{"num_hidden_layers": 11, "hidden_size": 384, "num_attention_heads": 3, "num_key_value_heads": 1, "head_dim": 128, "intermediate_size": 1536, "vocab_size": 8192, "hidden_act": "swiglu", "norm": "rmsnorm", "norm_place": "pre", "norm_eps": 1e-05, "positions": "rope", "rope_theta": 2070.0, "rope_fraction": 1.0, "qk_norm": false, "attn_scale": 0.0884, "bias": "none", "tie_word_embeddings": false, "parallel_block": false, "init": "normal", "init_std_qkv": 0.0253, "init_std_o": 0.0054, "init_std_up": 0.0253, "init_std_down": 0.0027, "optimizer": "ademamix", "learning_rate": 0.000311, "lr_mult_o": 1.38, "beta1": 0.9, "lr_head": 0.00601, "warmup_steps": 269, "schedule": "wsd", "decay_fraction": 0.758, "decay_shape": "linear", "final_lr_fraction": 0.05, "batch_tokens": 65536, "max_seq_len": 1024, "doc_mask": true, "train_tokens": 757100000, "max_steps": 11553, "dataset": "wikipedia_en"}
MLP neurons of a small language model. Each row is named by its layer, matrix (gate and up: input weights) and neuron, and shows model dimensions 48-175. Each number is 128 + 24 x the weight over its row's rms, rounded and kept within 0 to 255. Numbers have three digits each. A neuron's up and down rows have the sign that makes its largest values positive.
After each neuron's rows, "fires after" lists the tokens most often just before its 100 highest values on Wikipedia text that the model never trained on. A number after a token or word is its count.

L5.gate374:123157088157113153119163158130098146128121091110119147129124126149129087107169134106125122045148133153112155154146131128131178132142096117103140135144107192114109135089075119137089092128133116121159104138132123099133117186129113133123152100123112158106119135170170135094121117126101170146138139133106147114202116137151131127152145108124119106093152110182112137149126111107130170146106
L5.up374:125101125112140133127127112131137147155153141117116124174139131142156144147136082147095166134142096118111158128136089120103109129095110110091130109155115135129122090101151084141137076115113104105112081134131113144087081144134112172093075175124102151138160132142122108130120112119156127130081114175152115112148116146151121148122147112097160161084089111139132141153166113134174184098173
fires after: "7" 16, "6" 14, "8" 13, "5" 12, "9" 10, "4" 10

L6.gate449:145142104170103068158139117134104149109126116084136161184141165184161119096111150135144175134093173160123112144124106151118138160116149126151151159111109141115091135104128136057127102104140116124113156166125131107120112137126118103114113105131116119159145130115113165148149065137114092143153131142126099162139139110127090139103124101114121140091148152137139108140085117140120148097104
L6.up449:170108089118142136108092145122102134162094136143089131158120172166166101086163136120101111160097162106131137146129131144138138134150131163145101138121091117099134129103145127085156111109143129107112167167094085104092108136133116153097113110085118095092110088141158124135137098107131098106169065142150157140131127169141122114122140110129093160156159120107124100122080154135118092075158
fires after: "\n" 55, " the" 14

L5.gate1394:135099110144121141154181091121112133116106138128123114104156141169158126152139105096159151107147116118137116127135156124122144154107126153151123129118132123127121124142132148140137116138120121133112143091142118121092170116118183102102152094134122137076128109120111082109114096084123069111118116149102149097115129147058119168154122130106170102172130104110128143113097134105123156114119
L5.up1394:129074114093115109150145054118121118155134151125113113101116140151165133133132135120155140129120082079149133125107170144090159116118118100113119116102084135127123193118114130130204167162110153115118150133144126154173153139100140132124145160099103127123137125119161120132155162118161104140142164167134131167111116146081117112151110177133113115158046081143173121141122101116143104160195
fires after: "0" 31, "1" 15, "3" 6, "u" 4, "\n" 4

L5.gate1534:127114139142146171117129109140106139124129125131116111141156142111128109161129105105131137126086122126111126138107111115103115139135114117092137108133132088147117142119141100160131140131172112107108122156189139146157109084163124098132112139134167127107128128104102100113152138132133176152145133145151086127141180108152121092141132148117076094127121120061088189110127114114135136151128
L5.up1534:103129142157158107136136099159087130134173148117099088139129115120124115103158153113151107181123087134111136120104120155104133121160149136132133099131115094078129165168107150120143111129150091111159136129136110135156113106146135088140102131147145124142122113084131165126127169154130152163115097077159101157115164108126139098131114096143149099144112149088103159057150136142142119168132
fires after: " " 44, " N" 16, "o" 7, " —" 6, "n" 5, "e" 4

L5.gate144:138159129109112118138077164085100122108154145127149143130123115154125139140122107140132135133165143173139157074149142157154153130118145129101081110163112150101122104128128131110114114115169102114112161144124154107169079141155118109145109106111113113186095141090147134123119158124136141134104115114113113143135102098184128106130164150088160111100128112134113123113062174157145113105139
L5.up144:169137112104171085143129095118129111146119125129121116153156092178157131153168142136151057129121165145136109116130096134104156129114146138167142134141091065136136118144138123104167113126092126111125172131116112138075129086099130147103127136135125092100129096146109142136121119158154155145161155140143124102156107152117112081124132184128119132143184160115136124126130138126130152121090
fires after: "\n" 81

L5.gate964:166142138163101115137104117188131142150146102163136117148122099128169130160084119091160142133100178158153095146097138141129132147115112085140117117119082173146120116117106105103156141103124157098115138122126130157158142142146116117099164130131153176166087141124141159108111136152079175130107106159166094095143163102121117103128141132091147170066134144137134134142162141143137110168135
L5.up964:121124134161080165131091078151078138121127145167120144130113135136139103115101146113148123136081128127140115150135141111148105159123089138149119128136113120122167117151162112102111113131117098130152146165119127167138153152131173119141140123100094124121071131148159128114146138134117182122163098148147125087110101117108137111168111171105127157131105145118106129148175132133127139136182
fires after: " " 34, "|" 18, "s" 10, " |" 6

L6.gate625:156115130182076133126143125123103102068123092145077119135164133085133147116152124122150131148097124110135085135111147110133137131145193103092128143138125145150116148115138113123126134098180131125143144158123146172117104111132108116088155127157167148167144135161122144114080113131149112124130176115134143133111087136193119100133158146132122106103145109110091199090134184128129158072141
L6.up625:158110114144084142128109142118119150103101133178092155104107154102158168113171122121146101126139124113151104149120146093138130078149202136125072119173095097097079150149128147079140112151145156139116149139118105138104113090141127100106164104103119134137130148193110108136185133118096100108118101141151168136123072108143145113120144139138092136146110081125110117077117142113117107082116
fires after: "\n" 49, "==" 15, "." 15, " |" 6, " ==" 5, "-" 4

L5.gate1340:112094134132142133110115077171096121136144103158110172118123137095130187153141138166165101144137125148126143109103146131154069106103139168100110135174145113104135106130090164146094174128109123134103167113120107144106114093115135132138133152142126150121138148099132112112134098134161130137059157132111086120181133150161153135138097138114140144118113129160114205123138126138163123130164
L5.up1340:133129130146147150124124130131114130113147091128141093147158155121112115151129096088140097123162121114156144150137154128167153137202126116149168103123141135113169154130130152135134144115128126133114142145200140139130136126099155110135133155127116170100081130127122128144153130109104110142154102135139122096147145138122138075138163151118122088107161115158146092115140096113155138163146
fires after: "2" 22, "4" 21, "1" 10, "h" 6, " H" 6

L5.gate859:134135114156133134114138136123107139131125137117087138136155134131109102165134138096116154134152121093107148168142129095140148135141099160129103104125156091111148104116118112136117110136155096101131094102147122160078126163118152138140134085157131111136145121070153112096079169118124123128150127133101149129184159132104121138119121107119152098175140114143134157159130088125119111131170
L5.up859:119086138120116152161153097114171126161177139078144113102126136092115125155188145090123112141121123129161126118128128158161103133116160129067161129110139181180161073123125134106113114094150122112162115119134132113108082098152156167133105134117092116132150135109117100112128133106104079108103136103130142120119101143150111164091188174137118166154125162103147127179093147134139152164156
fires after: "2" 30, "3" 15, "4" 14, "1" 8, "8" 7, "5" 7

L4.gate713:107172094156140152133124089152137090115112146112110107114135096133145112133115128150106133131114104114108103151117108163107121142117145098115106122107142146102114071130130113113154174127089127140115102101127131113145135100161157152092134142123124127135102115115140117127155146133153141131147120138075094137117141127132105185184123121124135106115131128124129150079109160119156123080085
L4.up713:126131057103129163112141096111148153125113141103116137162099094105147155138152105167113053108107122128119132129093133126109118151135073132143106098126137141121136115133098123105132166189142104125123136141142076126134151135153145142130147097151110129092140121156137149139125143139171092139202117157143103128117136121106116146130098124144113143154123068128147112116121121107088141100128
fires after: "2" 19, "3" 17, "1" 16, "0" 13, "4" 9

L6.gate1133:155129140143119160135149143090088086097117163085102063130167148125108121164148112126107087102180125150150177098116113150135109115136116122124137121120109116110120108107138142148118113140160111100140105145079104134121139149126096119152152155146119150105134129128127144140092144107110103140096120127146111142194118163129128125166105156115121108102113120149098117139079115146151144128141
L6.up1133:132104147139141143087127116134112151151126086097170122112149120123114134175133103116111146109130134146132103147121153135088100108106143127117111121136155137111171110144129160131085119134110127103123104134115143139161151118170171144122089126106107116118160100128112160123089121057095124124111123128169200118124150137162177140093169172116119107149095171150140112158133117165127114094142
fires after: "2" 24, "1" 17, "4" 14, "5" 13, "8" 11, "7" 9

L4.gate1077:145122115117097112122097169083091130109173097134152129201124112165129125138086124096128132176102163148137158123144119110159136165117154076127164141137114110122139099182111104117114145116141115159146106175095149147130078157099124152140100130130123156167107148107200125098138096133110159111114101170115080143133118156135139097109174153156133084100129134102089160126103147118111101106116
L4.up1077:194125078128174150127090148168121146127108139167097112138129120140146134117148127143127099135153140120098110134132106138091156125122154146140109119120147138125134176153146115133109149134122166115177128133103106129132162137120165104117089059116124111165138148080128101135107151151102124148098100159095100134122133085092082079181122169086112150101135102137129106091130104143141147131071
fires after: "\n" 39, " (" 12, " Total" 7, " " 6, " No" 5, "/" 4

L6.gate299:113105128187085147130155103151131119111137082129083130154140110110117106173127116113125135154098072137094126125116106170128133126105136129142143137126100123143099145118116120154085129124133120130124115151122125092124160146144146131106132145135159148168137121106108144126161092150160103140137125106126114119133118126125084129120145105133169083062140138125149163120095161120129152133136
L6.up299:132130123129106119141128123154135175140081148147106154106122115121157125138169129127100106166137132127103127141155143128147147106121089129120063115117065122100090147149107148126126134171172113169079100154124096164089152168149156137105093142105104123109133151180103116103127128174127103115127114097147130100111127114101102090140115096149099111113115088142102128108124142123110100122133
fires after: "==" 24, " ===" 22, "===" 20, " ==" 14, "\n" 9, " |" 6

L2.gate466:166099117191132127103091071159090140106133137153132117136111131141086086151168104139091105137124085101114142092111139108110143152093147152103133101080147153112127148143129128141160121130143163111111121105106143113183115108150128102123132113136135139126095104143116159135118155120150144133150151138140132185111181132135111116137167174093104090130093087117104137108139159120121148154142
L2.up466:132126158113169119100114106125121108165152115110107142112134116102136135142111111116118124126120170133183128132123079092091137127121173156104146123112135109111163125096114141140123093166128191133114124165088120134116115113138083103123102140162140079130130089123125131161116169156132118158129115132159152134109097123128123092126146137139148118141132132112120137142139159125102155156131
fires after: " " 70, " the" 9

L2.gate937:106136140125137095114110112182148125115143130110106121109165075143072080151149108118119115159065110126103140119118113132133120143112154084173136168145123097121126150145169116122121091132155110128123134130123172095121089158147110149085135112131124123102145150124091164096115129133147163144122094164114133159107177131125080120141159095101180134120137120123119146099096158178115129111094
L2.up937:105131138165115104137078117144135129116136144132121110100114125137097092139123150122153164142136123147092093115083144109111091120123136108119105137123155080093126120152149126089122136102113148131122140125116109148112104112160107165115096182108067098117110136103119120106110122119131119165104107129114144126137157158087103121121141102140149116107114131150133070117134159134104145129096
fires after: " " 99

L2.gate520:162119178143127149129174130158143117138131180142089121152091137135080093148151151120122101113135116162145143122153116146133107143101162164091161122125128138101175122134156109138138179125142094120133155086079105125139105117111133111122171160129119129130169108132097140127185136140149157141132098091144151145093129127112097169119137094113163159152143134142140131175148146125087150123108
L2.up520:093103128115147142150164170125165121138147091131125112133131110139170095152144122156126118128138122104091141063172113122169055143115120147143133127111138143157179153105113143131147108138080122097118153141139200124149142115113115169089124182114126102142135109122121112107137111145103085163109126100117119109132142119140121109098155139095114149118129150144147157164126131161074101075131
fires after: " /" 33, " Comp" 5, " vi" 5, "2" 5, " co" 4, ")" 4

L5.gate126:160126094145123149122117123151128092187137113110122149132153093171087120139113127126146166132142105159139126124102159113150124115107132156173129125128112149122095126115131138117087115081118126097119164112121128109111147099131153134100129108133114100116138132119116178128090103158121125115075136110137109150119169124161114123130140110132168140097145145124114101087095093106185152136129
L5.up126:134123112103136133109113134114103156141112132129140173157155165129107105122115123117166189099105115142132087160173164150100149116142153186156100122170106177175107158134116157154087116095133070130149130088109130116149125153116151192144150157124128126121136121099106149148096138118107124119083106101179119167136092122120117141137124147118145115129116108144115137129118076131132134143124
fires after: "9" 68, "1" 17, "0" 7, "8" 6

L5.gate1408:150125101144143115146144112115107150077122115157154110172120123144160117123100104141139133121140159159138159091141155120121072148101133103136108126079131143108143154149157132118111094104112121129099119120166144155177109085166143087111168149167164132165095119077137115151146134118130180097119133175102160139143129151190157103137124148134109112134124134117139139125112096113118104128126
L5.up1408:120154131092126183124157135118126126121092139119121151158155134126134096103129146143097105098090129099136137074136124154133128151162133115137131149152116121086138077123142122171113151114106155103129120090096092117155109139111119160167151113098116141099159152161113151118126131133158133095103114150129123137124117140123159100147129108160151070154125146104165137177138123137125151087143
fires after: "1" 35, "3" 10, "0" 9, "2" 8, "le" 5, "br" 5

L6.gate1369:144098133124119166121148146123152120138130123100090088132126165101105103113148085142132136115129114120120144131109099123141175153105104141082139131179110148144171107118126113132135111100152128087125109115112101112104086145111105137169132158113176141144123104108137146144130112079140132181106147107154096103140142141122163126177076142163153122115136120109140130124115119166131184175147
L6.up1369:136131111132137116123154112124159132153163130133114146114119182132144149115171163091113138133104141182150170146131112135157141097072082089112144116130136143137121141158127125165090126087120134188124063146158133131124105124071115133142102202146105128116113081107114105124118108132135091158124139127151129117110098127105181129139116126153103100116124091137082115099146108140167095101155
fires after: "0" 52, " |" 10, "5" 7, "4" 6, "s" 4

L4.gate288:158142094089152083150084089109095106122072167134144126110128108138125103159109134123146072134135077135137176139082145146110128126114091125165110163104104115149121135107097137097147120106151115131151172126134160169085128128136161107136100121135157145157126132126127088127144101149143165118093103142079089150117128113126102126145133148112115127104096100130140182130139120099137119108162
L4.up288:104107142119161128124153138095195120138134109146164147135159109142109088123128131128167087146129147108156151117138138165131157106161131105160142104130132101172106132145118144129135157151104121124109144120174128138119147118058132140161132150152127125081123104142115126111093125097103092152131141105104161112128086137164115146108120117124140131169142128144164118145116128131089126180158
fires after: "0" 17, "1" 15, "2" 12, "7" 10, "5" 9

L6.gate667:104100105131116141142134103111127109090128083114118129160156126110110102147122134116141170134114127127141110151164132145137111122155166135104126136146082144123134148102115128114166141102136120092108111148141140075131110145159138118084161144156186188166162112159107137090123079125152079182114131115125134136130131116135067133094135145111144079071172115122096166108114152148148117093130
L6.up667:127108086127092119106105103124123144100087118135150159156151125116108117137142121113126136117145141121162140174143147140140101073159157135125075127153089115091134129098102156078162139141139153141092140153130111096108123140138145113072154114157151156163153154187086118116158111094109064163126084159116164113115121114111099110104123140132098125104135086118098117111123159123099090103128
fires after: "." 83, " |" 6, ".\"" 5

L5.gate354:138098106130125148101123100155163092133138088180144099154147137145129135085118142121143137121126127152105157088181106137131166158119124108092124140133134136129119133087122120132095064129148127096112136099108127118153169159139102121112156181174152137097133146142140118132137073080119153185094139099105098137131145140144107082107154130123099143125141133102137122073132164140091142122117
L5.up354:116120081092088115132068118110096122112126159085148149090183140135139152160093070078110091122129117149114101117140082114075153137119149134077090127152125136139155163128139078105135106118117161118139124114118097085109162114142124109116143112174095135080118113162110121108124090087121149078107130112131125156114155136125116120089103117122159110174127096126155155134110119128111147115120
fires after: "\n" 61, " re" 5, " Re" 4

L5.gate118:126114147134136127149080072120069162108123132121071120137188153117142106145137103156138140137133150119106111152100154123184115143102129181112114137102159138163114142102138098136138129116171153175146115154105134111116094142095126098105105137129131129142128118155118105122121153132148104124091150086129114121114138131120159149070117129111133114134091120112113149144178135151160135101088
L5.up118:096157111128163090096152148146133109125130145138115138074127089117139112136070129161099135133126135168146141148179101165075063138162084145125110131138124119108137081154104137108128104169117131113161090126086174135161082091101102135131120140126136135140124124105138130115147140107116137105103104137133145136135101119112120124096119117135158114101171134091135123124114114087127157114124
fires after: " |" 26, "---|---|---|---|" 19, " =" 8, "\n" 8, "9" 5, " code" 4

L6.gate1319:133147098123115106125098145096147124127140117138148123144179133140120112171103120107171151150121110126126155135111139119124144156137177135112158137055089156108156117144129124165161100051171113155140180107109151189151116163156138095138183153127164122142119119121157107138141126143125128137158115129091091143134108155109136135139134125139164115105090162134121137108136149116165098160138
L6.up1319:143129149157122140135146191106109157120136112133130127127144104109123186094139088149106135158093093107140122138108152140109143082107123118135118112119074115055110142137128123129144098118153106142122147131088148119123128105122132088152137135128132108139100116122083080176176164105118137097125098128121127143133073119088113163124112104164149146139092131137139105115129125133116129131106
fires after: " |" 51, "1" 16, "0" 14, " /" 13

L4.gate1253:131095122106136124155109200137122172182110101126157114131120113093114094155137160174132151123140124115143138149114112149176147138092113126116131137094142130191118162129122088183113140120128155120164173087145098118141135125108134150090121115137185105093119148137120129116154126173138122126121126100159118133114157168115070124130126124124159079092121112109107135192129136093105148170129
L4.up1253:107106168167158113128130104125128085163154132149095202165139132115136121137130141144157153110147105081130152129087128149082101156148132113140100087108080106133144099084085110125118163142123121131115148116089151132157110087131072142154114187122141157159148128183182135131092131135106157097135154119116120115131080142153121144145101097130142145108147131096146152113140096145145088135125
fires after: " |" 29, "9" 24, " /" 16, "8" 7, "0" 5

L2.gate718:134137123180135124144135154108145146136182074119142141167142130151070124133089150144107145107096131133154184128117131148093155134169125147115149166134092137119134142132183116110137095135175145110105122091124143111144120126142124116119136155130131129099094106084155147135102127129132140113105122128160164175096158101170109112129128145127172094112119118145148105118148137114138126156096
L2.up718:158082114112174145106123126124152149162121115147123113144154121145123107167110122169118182150131181161146136113163088131134087145111140118122133131136144079102126090136120142105161101167074109154141154130105123107107140104110123108161166131133141122104166151154165121126107135154079129121145119118110062160153115164135140115123129131110132133121234106137131122144091119132119131136116
fires after: "\n" 30, " =" 24, " is" 13, ")" 5

L2.gate1480:123129131128148097126141160172105140157148102112094085091132105148072120114136119129153155120091080162132123110074140141122136153106153096100116116101166111129155168139185145157125104141165176102128131140120167113129103104144127148098130101101104106113129136162142169162108123142149146113160171120190127139077127142141120097138151132122126109149082083089101125127176143121144142128157
L2.up1480:122138143135145066147091120128171166140132171129097129144115116097115131109117109200160113106119141138135147140093080091148114138110124095104117120122152152076139132134148149140142135132145139139132147122135189127157129124130101150113105144116104139113113135129114117133138118135114128130131088134132150122147134115151114099114115131124122117106155109106098138132168101118159130118125
fires after: " " 80, "–" 18

L5.gate849:153138148150122116126108107114173122136101116123122139125147146144154116122100129056104144148097131106097116098085135122171123130139166083068142149100089138139093159138134198120140190101125121116134126127126104142113138155141112154143132148125122151123130118136164098115057120134100145125120127129123141127133107071139147114121079149123089096135124152122098182094129164111139113121167
L5.up849:129099158123133150144111109184127111098103117084151115141082140112120114137128169152098157111127129116150132119089086115096126130135105130129121132154134159131144150139141141134104141111108170118105108121133127162096123141092162106090080094125126182040147122164142152131153108130106169129108130144147145154138130136132108121145129115144115137151105111119145105082122110131145157136205
fires after: "\n" 35, "%" 7, " is" 5, " Genus" 4, " species" 4

L2.gate40:074102127120114116123116120140101085129146142143109140166148071130104117140138132091151140117095090147146176145106107120125114129139146113097132124118117107097127129128116126149135089147124097111148131110095157131167137120162110156092129147134126111131125152088125158140129100122089131143142118146091123156127142155125114120112135122061097113124150109099092094111105115168135090144081
L2.up40:103107106098149125132176120127124096105143176137107109107141144140128130084151143110116123112151119164138125133158134132081105097141120106099115090151111140093126126113129136144129127125162155126117107116165181154130117131119161132137096117135143140132105131157082100136163122091109165119119148144190109117116136133117105133140128171096122087144197090125137114147127089106162139150127
fires after: " " 62, " (" 6, " of" 4, " dis" 4

L2.gate181:139148102161177131083111099118086121105115155124128125122112115108162097157131138085163121138122111117133102139125131132105171155098126093102159102102177134074099143161156121102134097145121131127115142134142145147094134132107139114152127113107157104119122132118117088128147082133138131113156192142181092131086088178157076124165143155113153107126126140112110157100112117120117107103123
L2.up181:119130108135103169136177131102145119130145162139103114126086124097125117113117112105096113136124112098096087128141118127109136156118111114132173131169142149135148148134093140105115165174148116137129084105136128129111149158130107111112137127154121123102127116114106122116123158126106102115143171122167141149066122097130119067120140128137118120123158118125140108135178098101138147138147
fires after: " " 70

L6.gate635:127149107189136108079119121145142110135123149117155154142121096136097100139159160154112163177062078093135153166135130135159115101125150122130118120101115133095086124137137108132131192099142116129141159129153138125112115094145151080144112102163144159153170095142128139116132126143122115165142131138098081153142159108145132105183114135125139078087118142081166153101129122142123102074104
L6.up635:141138135114137162143142147142123125129123137130110122087148133160140129130173134117130103112149148141099123151118153116137144119122154105130141123125112111201097165137143148138137124157148118129175108080138122124133148156128103119111108179119127150083130110099091138117102158130148120118125160108161144105108160161127126143152113126087153127179138100118134127103127113153119131153136
fires after: " " 48, "2" 8, "1" 8, "4" 6, "3" 6, "6" 6

L2.gate753:121118128144150120142103110180093119109113108135141098144136117138128091126113127100199134126097119128094089131048112081092151146105159105112105131130127129146133171134132104157149123118149130135109161128087155083170148166153080155099114153102114106126119089119142133154145097169176153115157118154184134162107164139123093092097162119106127094147140139120126134089142174122117136139111
L2.up753:123151143119132089153156091107073099177116134143112088149114106104098154144101101142151156144139080112153124155101128142150087138103115123135157121113127098111177090101134121146136120157146085160147133145112113130111180129098112125126171155113129113105111078117088116122077172136153145187157087173182078146122143109135122150141097114155161135160134134118132166144102121141136121179150
fires after: " " 40, "2" 11, "1" 9, "4" 7, "5" 6

L6.gate2:110098110146104160128099127171142073114134109096140125129123148125126134160097111090107149097151109168148119092114114144140103144117178142102124148118134116133166099129131151125128144126113122064081145101144135095162122120115132130068133101128155149145112091125147132135142101131132149155133132099131167101148129110135134074084145160106133123129175181090104161130140106139170144143113
L6.up2:172123129112097134133131129145108131128065149136166157100098147107152159096140106164123154109160107111168132156097175131111127088112164163138071117154118097108132135119122174105146124162137142143096140119141098118113124097131128107091130083111117117100119145169111086129131135139094111135139063149158166113110097128131146080071118136163094167151122118128104109144129111115120114104131
fires after: "." 40, "==" 21, " ==" 13, " |" 6, ".\"" 6, "\n" 5

L2.gate710:085176119116129158127110129118162141125103123161166151126072093110142130128125124128204119156148153126126099131149119106133098131127088129132149132197103119137101118162154085152180110138128153166112110136120119103142137098138123120130106174167134114160125154184153129142142123122093136131107157180107167157105157153158118129140143121137109147112139121157097168134161138104093128150111
L2.up710:137152117124153111134117135098141173182133119109113127134123118138132166125122147158124099167138124135101136106126143106147132117104150098129111116124124119118145118103125146103108175061143098110161104155114108161157131144095116122158122087131119150142126114119136121132145117110128128132101130141130126159141136088141092151129093109111080129141094104156125119074120135128122171118143
fires after: " Re" 14, " Vi" 11, " con" 10, " Sa" 9, " A" 8

L5.gate222:132123125133098162149120108139142113090140087156120148136136137178102092133095122132122134118110104115132140118115136131124122133132153118134164137118110172162124114122154152158165118101132109151168069148128119120126133148131143141135105113175128106114069105155119152081109081139126171157142159117136080117137146121122136116116111204108084131114128139104102182105117161115136172143118
L5.up222:162134114127074153157131123141107129108107166152133132131106152149092128145122159123104158131115153148093120151141135137105107156109153130156141095134170154163160107180135143104130126097126144085103148120155080125105137159156143148157109117130108163128120111114143152136127126126081142149122115159114153118167163129158119185125139108148111113119141119134102128134100139147139152158088
fires after: "\n" 47, "6" 8, "5" 7, "4" 6, "8" 6

L6.gate1483:126121105160099155123125093138104105090129096104141165155153147123130116189102135113131158104130137121113118153149113171129127099117130140093103121124094171121126175092133120132138160115104126114108062142143158115141129109146132098093131149142168166188120139144113126111125084121135111145152160139095133113178145094149078125105130176099129108113162122095115187129129143117131120124124
L6.up1483:147121107116126144110068094159152119110087119136124151155131109102120114137126118115121131101152145140163136154168125154161104062105135153090078108100103142087143149132129151118131145126126154149120120144162134100112121111151144088079105112153143127153137164204097104114161132096082089125130103145114096097146129108117087091113137150122087116122153075117109122135113140092102081120114
fires after: "." 79, "\"." 7, " |" 6, ".\"" 4

L6.gate938:126104114121108132124164101133137102154140133173083122151152139119183112117114141138100104146145115152100122136147108145100123148109102106117144175089146116127113113129141142155134112127117137090168132103150149113096136161158103126106137138124150136161081115140147165098103102131128127141115118151115120128128141152121171080085075185140112154142149136106121110148100124097137150167156
L6.up938:172135102129106164142140118144120141146116198112093138126119140114115144122141143117132132113147134087129115100117070125138140143098139109122091168127169133126135096153116150145123159160107163117121108125123118107141165114116066136109094084108109138091133106123108134074131102100135126168130102131145137162150097111101191118146134106106121138158104132099134106147089073114160125129166
fires after: " " 49, "1" 23, "\n" 10

L4.gate415:149128109154118099153154148124106085126143143084103172155148128173136125146117144156103141096120135160141128113128139138117130104124138130156092114134087132164103104145116144147113183125140149135136131103132101135127100086147107124102114100136168118148119120154122162104143133114132106115138149070109137158121138075091126152107154160083132117154114103126124132146097162100152132141122
L4.up415:112152119115131137125108105110096107099117096095149136136166110135147131106143132103133097118156134134173153115141127109144142137138175131126117150134129173187103158168111126131117108148122094131089135137128101144151105139075131150124105135126118158113199127165117155147096083134096104161155136108122096112093157112132141136132112092136148130135175101122170172127162123117147123122114
fires after: "9" 31, "V" 7, " Sch" 6, "B" 6, "G" 4, "0" 4

L2.gate1325:114129123089199142132099117142123105133125102112138136138135102104143124141128129089173125139091110135122102099103179117138152154146166133128100133118146126107113143184128119114097178091102089103148124085129195106146105076109165126090120159165121121140114096169127134136140113168139089133092155138117123164115150154137101121137137122119178104110089127127118125134074164143140127100100
L2.up1325:134117152107154168166132156069104158082118108141143106132110133094135142101127174123123165117110161124112149124131105111152149122125157082092063115173148123122147121140120100140126121132105095115122059121150161135111095092111187165157164173091161124130099109118143113116084134174090108146081149136141176133132114141152094133124128120163170093096106121126093138137112110139113116098137
fires after: " " 55, " (" 18, "-" 4

L6.gate428:133104129119102173073123169099128107092192164174105075125154147131121094166126130122085100143142091099155121169186119122120144118115098142138129125102138106158179115138179126133113122116112090161076132149129114133089125100142106121152136142115115141106127107141093136116087118139145141110135121134124114093131146148174120137143085122103069135064118125135115106109124122168096152131117
L6.up428:158086133079135155132159142157145112152158144114113112165154130113146138143145137139133075139103100145153143129110117131124108110122105105138191135106160130118158079125127108139130129131123096179124118120175153169114118124135141146149065118126106140130100110130101166133114149107124132171123108108132153148134122132063139140129099127181135124083091135144091139127177102149121130090080
fires after: "1" 71, "2" 10, " " 7

L2.gate1489:107118113125166103140112096147129107132137129093123131126152081101109106163130099057166125164123109132119144149110166128102145143131165119098152126111152133091139135134162163159109102068099142119141112124120143144141091123131113138091104140147102102136132121143136132131142159109170154111109138139105129148074154131124102119143103138094149103091126157125073150111065191133121151117102
L2.up1489:097142105170099170121148112125141120116141156135071143127124157077130102128172155125132164094107106133103101101136159126138131141149104104127113129106106110124135112086129157177106134112116150109129107147119149163085103127107134131159156129118088133109091092140141109119100153055118145114117173118170154146108122094147110147108123145149139124164138130143089158122119109154146138128145
fires after: " " 94, " (" 5

L4.gate437:116129116104115144132122174110149069122166140098116167133110140180148146172080139124118171164100112121156118204113111099180112135131163143156146130136137129130135101121114124118130112080115152094112145128095135125146126081127157125089140128159107109142102111151179158146145139110118144086098164092133118130154165137115115156123126145130127099115137168134128116092125146119158156133108
L4.up437:154119137140116127150148086141127115144102104124124117102150179136111122103113113144145120148135108141119126116117128129135131129137150126174109131106093134155107145156116173153128125149107154162157100106121133132158107124105088118131117154113152098116162100088145106131164133121151166136119145139102149129094084119120109145121088151129154108120130091107137151126197133105081170165122
fires after: "1" 16, "5" 11, "0" 11, "4" 10, "9" 10, "2" 9

L2.gate702:136118111106166132125112141152105141138120131144100125124134083116114082134091149135169101150102113109104146136114134111104147139137168130094142124136140110097116145159117092141130133087115094135084156134130146089145114122157113123104113136146138119138125098103090131153122115149177142158135117112124116172125209122144055094119122160109130104097114134067136145130141188158137121148073
L2.up702:110131073112140153131178134082129107133117106126113130147107145100131167099148125119120134131160146198147135108136099107093113136108119167147144140123142152131112150110096128113144125122181110127125167138123112167087140114093123083129123119115165125105118113125119131109089148093076109112127150147142089094139136112146119147179126109130116133112159105181143153140119139142116153099136
fires after: " " 88

L6.gate1218:170117110124140149079118123141151114128116127135135109110127130145109076130118137118095132156102134148123143123120061144135142156129164123106137136142144128134146168120138124130129116145111144120154146132154107149124142109175107083144086122104152150123125118115142121132101108168137191124160121148134113135108197136118147153152129146138154076067114152163143175134123119135141130135107
L6.up1218:115094174115149103133126162122130125168136164096123095130109129110162163079131120144159104144112109153079095153142168092110162142119165102138118128125159127139115105169145111095096177097114072084128102120139150092147123117136086130071123119104184141123100147150135164114147095089126119111113157131148114088133104110141101131168122068161135155139160149129128160119156156138121156087122
fires after: " " 39, " m" 10, " mm" 9, "e" 9

L5.gate68:154121110134135118137125145175143141134111120125133089133125083115143120128145134161134127138119110126128128121111147161143121131098114138151167134095135121103122094141131124123146174136143139135092132107140172176119117104124137148099143157138151161130129115105141153135110125161101135132138104128155106121140133098100091131123160118135131111073103119117144142107170169157131142189095
L5.up68:074131150156107158104176135128110159123138124068149103127123156149130149105151141164132149139134137119110138132111149138112099131167106141108126131149170130079138162073176124132153174125130117145110143117094140123161113111109135102126137131087171132153123180135129104142113120141108134088153090084140148111132176149117126127135131114127111101118136093124157115113096174145122118137098
fires after: " |" 38, "0" 17, "1" 16, "3" 7, ";" 5, "s" 4